MLP neurons of a small language model. Each row is named by its layer, matrix (gate and up: input weights) and neuron, and shows model dimensions 144-335. Each number is 128 + 24 x the weight over its row's rms, rounded and kept within 0 to 255. Numbers have three digits each. A neuron's up and down rows have the sign that makes its largest values positive.
After each neuron's rows, "fires in" lists the words (lower case) most often at its 100 highest values on Wikipedia text that the model never trained on. A number after a token or word is its count.

L2.gate410:147129094122119123133145130128126146079154121098117134115167130105111127081139160120097115130117102118075135142117129150137139177132079126154108115134167165144150119138123115092108110143134119140093081066161111065080112126109103155111133115130129079116151116158142105127146124130121118092111164117121122109133151119177152170081157135172116072131150124116131146138152113103107125157156178138104146129126086094150122112074098104155167082092125084147121138102175133129155111107129113119100099103114112188115147111110146127145110151115174106116113162138149128127093158127120150148
L2.up410:111135125137157144091132118072135098119165125135119111122113149124113149133133111121113141164144120127074113137093113105114167150119082111160133093083148180175155100151084114110141113126142132144107175100072183173126115107112122120134155177161124138164134114147123131150131119101147142145132144098143154172129121131154152153125158078165136119114110128161063139130118113097111063167088154179113078125129131152081135164106142136140112118106109113139131096109120089119145093138151138120115124129151138139155176132177122108128130126145120134089073109137098125157089143129132100124
fires in: "4" 13, "5" 11, "2" 10, "3" 7, "23" 5, "18" 5

L2.gate133:136126108118111100128113159117081170138159114108150142097148073120142146097103123092166125135144139116104156174090124159153113135156077129079090115096132121110165144138144137112143109166137176175116099109117149141110085134107126160153122137147083137107115120108146116154128135125139102149134124123142145107115146145143151139107126126119146087116122143124137165160144087165069099131134180119133125138106118094139141143116141156116141113094098180125136134136148153111118133156123089115103123132082144171142097118121131134136177096131176118118126147126113125107090130165175112108
L2.up133:103107131169132092108153105171121189129134154115136122151123123114129109138115101148115179104125096113129143108168166164100128127127116157150154138149111136076121119117120118111112109139113153119107081096111147126116176127135123137143082155138111202101129154131206088154129142159141129120119104171140118147103139089101166186104124135101128124112153120187122127146135166095172111109108090129118146153104131135098113134108110117131130147117114125094105142134110131132178093127086158127106151140108110120127193101107135101123154120154141144158097131129140135134108129143130140143
fires in: "3" 27, "4" 9, "2" 7, "5" 6, "from" 5, "of" 5

L3.gate1254:145153094092136076132123107106111123122145120072166145104125112119117159122120151180107135174090153155111148137102111109118147105164104143149136121144121137138145118113109125144106107145110147147101134078130167150135117088113126108138147154121125109106118109155099147137123097106134114148130161109092147135126162156171161109168105138116148142118158142092040131156137069155112112157138131121133153121128103149080111144086109150103130101113121125127150089149181124104132115129171147124112134163099106128157150142143087169179122143158121122107160113145118120089113120087144119114
L3.up1254:097144087110141102124077134130137130138126086112140120133155128141133138160168155098163157127100138086102142127117111117107127113109126182119127143123112120137124080180097117120128157148118130128097101137147129150158146115151083186115116151109138113113137100085114124145127145128159134112202107130155152123112152153142147141114121143082122093154128123135128148146144155128094161170141153168106111116095089153132148151120091098166132107123177113172136129091069143103134144152149138060114137148109110126155138185172150091116135126134141123108122128103114108131102134100123109103
fires in: "1" 15, "2" 12, "6" 7, "7" 7, "8" 6, "18" 5

L3.gate1727:088117130117148153138120121120116105157153173120131116143159139124121139121107165128126134171092137180113120129127145142115128145116158119152144133131136122097162160166118146152155129110150158163106091126106155107152127165107110098082156123143152119091089116086151162085134089145152097116144111125086148118103167104125165131103141153135082161164157094114103174132163103139110090188135119118129176114118097123145164127110105124102136110113131109128127100131126159130132139202161097075123123067142087121116162135129120130115154099126131126142173101161114142136129153139082115154
L3.up1727:196150113130119117094085111141114141157150136169118117160104127131109171151089132161100118125104097080074140115126086090090101168140171131118104131138105098118145170090123083129164192180114139123134147133135110127104161138141137153140151154150144112106110088132130129125146116123144135161134112122131093155149093170166141132122101071134155145098162096097091123111153138095100125151164115098115138160147144175115124069149142138153153067163137119188124109142136108135114121127142151140085087160114091140148138112155114139138125157110121170159103145124110127150121132100146106099
fires in: "held" 13, "published" 13, "played" 9, "launched" 8, "began" 7

L2.gate82:105133153119112114113170118107174159150132112075132141182147140150136146134151125155119120107148116126102152139171169130092133132163166156122133086131136137147112096156157146102142145111126150136130103128140088111157098157150156148087118119170161089105140136142128143097145159138158124098098118085127151155118153104145120100093093162121144131087140100101102116155134100116121168125085183150147099125094118113112153112145133085168159150103137143113128150130157136155126130132148106118143099134118171128117131151118114166132150139130173115146144141130058153095169124143128127145
L2.up82:115082139094103111089106114144107155114092138088130121122126147108114089133091108160139120076146147113120157089138098125135134127116161148118129127079177120125116122134131136128155112134133119163136096135170104104118128175166141116112148116146108108154140119120084142112156131143073135085161107151085137107133134100135111126157139155132200126124114141130146088092179123118138083132114165102106106067095164143177141140126117143115134135117132087126127132152146169105112133157099137146073150106136130071128129137128130161093150084109128133131126147149135135155143148119161159144
fires in: "after" 32, "has" 30, "since" 12, "have" 9, "having" 5, "had" 5

L3.gate716:103130094116121105145127114104145132093146101098111112122143087112085124119164172155147097151080113121115145119119151101102074137116133167142138102117101107133093131142106135166104169166144103145123139118156126099136131152106145135109162146151137139128132141137142158128202056148096151120153118137154153121141157108147135131151099131122167151072149094109112126092129124122094120128130131140143135152101107122098130135139122101151139145151172136147122091127134144147119198154152129105159169144160123094140148129167140107106152152113143093160138132145092111136135149116102094170
L3.up716:130145160146154143160159138164134126127138068132120137144111095141143126118136152151188071094113119145123150144134124157114097146104138120150130140132109149157094133162126086139098143134098135125151108147142101092089105137093134152150192144129128164100136147158136107131196139131130171160138167128102126113106155133137108108142115147095120138142098128152150089133150146136112152105100101108155165137102166042111104094135099130127137169136182123112153119126137109087086157161145131122182148173159117107126099158146090112079160178090136113155136162110156135151181140132116109131
fires in: "january" 31, "august" 7, "may" 6, "february" 5, "november" 5

L3.gate570:084123113101113089133121159120122123150147114121123175123098109064152103152100122108121121136119110139120146096163198108134120176139097098136126139090142127127126148114131181130127129114145097136109117151096132117143108119103142114081119069162127133113119163122144112142107120177104168125134139091111167104093130113117128171093139148114107144113089071107107088127088134153113112111138102103096102189100147109097159117137146169121149139151128155115108151146127145108133158151158121140142167128167110149123106133160132163124150161129121103148087147160101116139173160159159095166
L3.up570:125136139112137133083114175147141136132137139111144149145103131134143140108123103073109103108080153111096098129106110155101132166148118147151127168130145150129194138130128163140147148118102115116103161135130161171082105160156124136125141146094113127097139137118118115109142140130150127151129072116087127077125152070113151148138084111108189109139128097130116137132118122129110148154108131097093099086097097123096082106115135126097164139138073112120139119141132134095105109083112128112110147123114056112115114147146145131145087066121151166132142135121149170097138120109094103127
fires in: "not" 25, "t" 14, "i" 12, "all" 8, "everybody" 7, "what" 4

L3.gate1245:120093092113138128153089123115165139138112136121128196130157116113078110107104130149146138150105108106117142154139160136087150148147132164058133112144146108110192116152121142115138138108141124131164157135157132111155118102107148100107120107165134108143166097142090174131153147125105117148161094129144124139121095118094144080139083147126090095098137095093147089144158139126128142169126138112175155121093099150127094121160171134108136116134123155154126191092183113115160132100107121115127153134121127127088127106083055099109133121131108120160112127132101166090143116107135165141
L3.up1245:137119134106108140153117152145178116160151146140139097132135143097098144126167150132133115132116157119138131083130145066155156127136146069091176087152116134084124104123145100112114143121101141115123110115109118107135125180139124109134118110123075150086142128088101156102131123140107119169104101115082174118107148154129075144086109154120114140104143122128142164148150087138096154159156106122155161139155150125123160130160145122116072141099124150133156163132185122142127144132146150144102137115111117127136141146158107091121131155142134128133089118120161110122121112150144121091
fires in: "2" 18, "hold" 11, "must" 8, "should" 6, "democrats" 6, "would" 6

L4.gate1198:129142092129135149138137132114117128116137146130131124084089113105132130119133117097122129151140132163124110145116107125107116168094083140135105109110126120110158118084142137139129122136147096102133145149101111154110115146178131062114112119119181125144149120119118162122132116123134114182095129124144081074088144165168115070114128096105102145094147084157107153110088109134109146137129105178142138080137135112087160124119148130145101128157161134140169144151120158124154132120108129113143156130133095141117135111118155141085177154168157087126121124161157087151123139107149136146
L4.up1198:145112149118104148139132140121108109160130095085122159115119175118171210151123084091140125149143125102129108110143120070059131122161127142118141144131123116095132155128112121163122122116127092150123107101123135158129147147119112123153117160161150112159112121170140136093116114148120158165094117146080111132147124110086135126140125118119127144107125127153117112152109135091159128130130141125100067142070163113137131151104149117184148172115113150142171131150142083134128095124151138162135123062098107116099117135137159094146143112166137143110170117123133117109131139141113162086
fires in: "would" 35, "to" 7, "not" 7, "did" 6, "may" 6, "t" 5

L2.gate539:129126146091123127151131150123138185113162123140142178131153119107102108112105141113128152137141116159124161147157138142153111141103145166126133114190134105135135131138163114147132129138126139120129094140169108089160111139165141137074135104154183096132132112116102157107150112133069160106123146104136157124173118146127109111132097166119131147108141087110133110110158100174145136149096142109146148105155095074183115086102144114127153118148176137104091132093168120174131163153137150143160158149134114135087154134090117162115153138119112106174103117114100118099156151088155115140
L2.up539:170094125139147146107140138132123112138114096135119105095137105119120154071163165195123111112090119132114121159119141109082153120153142108165164137151140146173119087152118105135104136142108160122100157143185164093108166135108118129121130134147136110150183112135152074111132115077123137143127141147142151134133128094153138108121142127136098121097108124124124131159154099102125147138144157112091094156109108113131136111136109130143141109129130114165143110109138111142143140162148102094149153133111140126167145104149123135102106175105126111131103157116166132125100131132130154095
fires in: "january" 26, "september" 11, "february" 6, "service" 4, "august" 4

L3.gate80:126148136131122149170117133113103128157137107131106124076132134168135165171115161128149128152098132131140111176116165151087106106146094139161154148090091159118149147130137141156145121077118122191143123174142133090156114152110126101147142076090096116127087097091185140165130115173128154122142144160148090107144134136137089130141147124145138116139110127102146126101135139099122121090107111173154121100151079150088143175119101147132156163132136129164069082178088148112155098115151113125058101079121149131119156143137135164165134108160152136116153100139151097137138165140154141108
L3.up80:110124122151114135123086112051146127124128171094158126144134121123089192129135116096109160120141140115127138150212135112164119114099120080144103146143174128109075160134125135156145142158146083112095120141090154098155126127089149101134127128157142134095157120104122125179133126149173141167096121132127107110128084148128088137107110122114136144095104089141116150145121126113118131144143129118125120092111137128123136123113122118132149099149123155109112164142131127097133138139129126118111114189105099152112135115060136165135160112139130165153083097170124096153127162141128097146
fires in: "he" 29, "she" 24, "played" 7

L3.gate1142:127127105140089115134100129115101185107135114100122143131187113104113078098127134100127125127123111178104103143140142107102115134114155116128120104186168107151141155119161132105159124129113107141119112142144083107156137150093167123106124085166095104144139106121154135153153169147087111139110149079134124130127130132095102117109139134123152114114143065146162118118126089119133182106076109127122119100132123113156086126096152102119135113110126120113124151130185085203160146084123126157114169113070115130125119137113130119165166162108147141157164124169096134128138170115117177149
L3.up1142:184115161096149140138089126126123129138131156155119133145135105116133139146127096090134104126114113114173089088167140108108173100111113145141146146146111093118166131089104095133158123135116147052114107137119147137172125156129099173146096144120127142095119141121141114143132173135096109118180155111139153088154109112136147089106107144125144182111122146144145088137128102081126131132108139150117122124115152104104086130122162114139197109181169098142131123083163152132138122115100139114163155079128096131107116135131128130183172123111161093132114113113117159161124169147094127129
fires in: "has" 28, "later" 9, "is" 7, "2015" 6, "was" 6

L4.gate1372:162175140132132110120113115107149128122143144073134141162097111138160147094114114086155143110130104112125129156126155131158138132158126140104107102126119120129186091099099102119165115121177117168141100142112133152090094185145170095132109144111124114108184171112143135183108113110163080167125073098148153131085122163132142104158124139143195130123148165112142188123101083123118132120138124148095116119098165126128137123157182125136165141149093087124105127132165155136134119084108120178120103133140112121122096078133119133157131139086150152097114105152122153119127138117144112115
L4.up1372:098131139131153123139183111079119148139156136092128122183118132141153090134178083058114099113162112150134125144116116142117136104129124095147133134127149138164160115124090155137136116097139081116106151136097136142135184144104168105136130125140122155138137158145160099122111153116072118166144110127132138129066105140125134125136142135162171140131104150174147125169086137110098133074158125115130138107128148118100142107174167141150178172133101102093147144185094094072116116136113155136108122131145104127145130119116138175121166125088123183094114103168163173142148116137074125144
fires in: "is" 47, "has" 10, "are" 9, "he" 6

L2.gate615:130178119117100071121124121127139086097125139080152149076114132117110147152109189120128156129149134100091114179100148110118148124122140136174116087115127119152103120128114107157163141128088137106140183136100121114133093101109098118130173153110141101165128114105116115109107116123139119103115131111120196122119126146077151128111139135132168087135114091159099120131069105117145113143096165156134144138110077136109100126143144121143129130118117155128134143137127128114161142146127122122120104077139147078129154137145102109137122067156142139141139112146146140134110142136151125118
L2.up615:110106116162107088110078112111161148126154117130101108140128139127138099142171146120159142140111145136170107135145095100085105119159143111119154107139112173105108143143122160137082129085153154137087167149116146087137127178142130165144097149081126139101107132128100140088137130091122113131144148164118073102138082132144103148125136121153093136119122112131101104146166093139116167115146126154132165123142166128133162128139178158130110118115146144103109111127132140107133175109135124097181112149143113124123126128131083167071114151129138101160143147113137164094144132073123135071
fires in: "can" 22, "may" 15, "could" 14, "help" 9, "should" 7, "would" 7

L4.gate449:138127097129127086118137125109115116145100135122075187136146128119129157165144119148078106150122138142133132143162176081164099119146114132111143099132140080145179128125168169095094135118118110127138138152148141159109097127175157114118092101185120137125121117154156130122134150170072156136146154113122151115146126132141098151160189131134135121080075107114152107126082105148154126148062099119153119086112150067106134113072147134163148125173152144115121123166135083143165097109157115077100167148086095123110152151156165130119158150100095111105072100156142118130144152134142138107
L4.up449:122117122110115125083112112150141130159109178111139107157122165175107124121112118129147121115156147165138145094169137128113093122182138137143128118164130096152121118125153156151156111134103132119142140096118156088145096133155102095123111111104136083094105125136103108080121106130183095160124124113135133113130105095175102106145092127130152127129169177116107115182199108102103106135127108119149072102147123141125126121129123144134127127134142091108138172144125132110169138105213117097091085130129098134105125090141122131114138140156120165113186141116127122128128134164109162152
fires in: "had" 24, "has" 23, "have" 18, "he" 7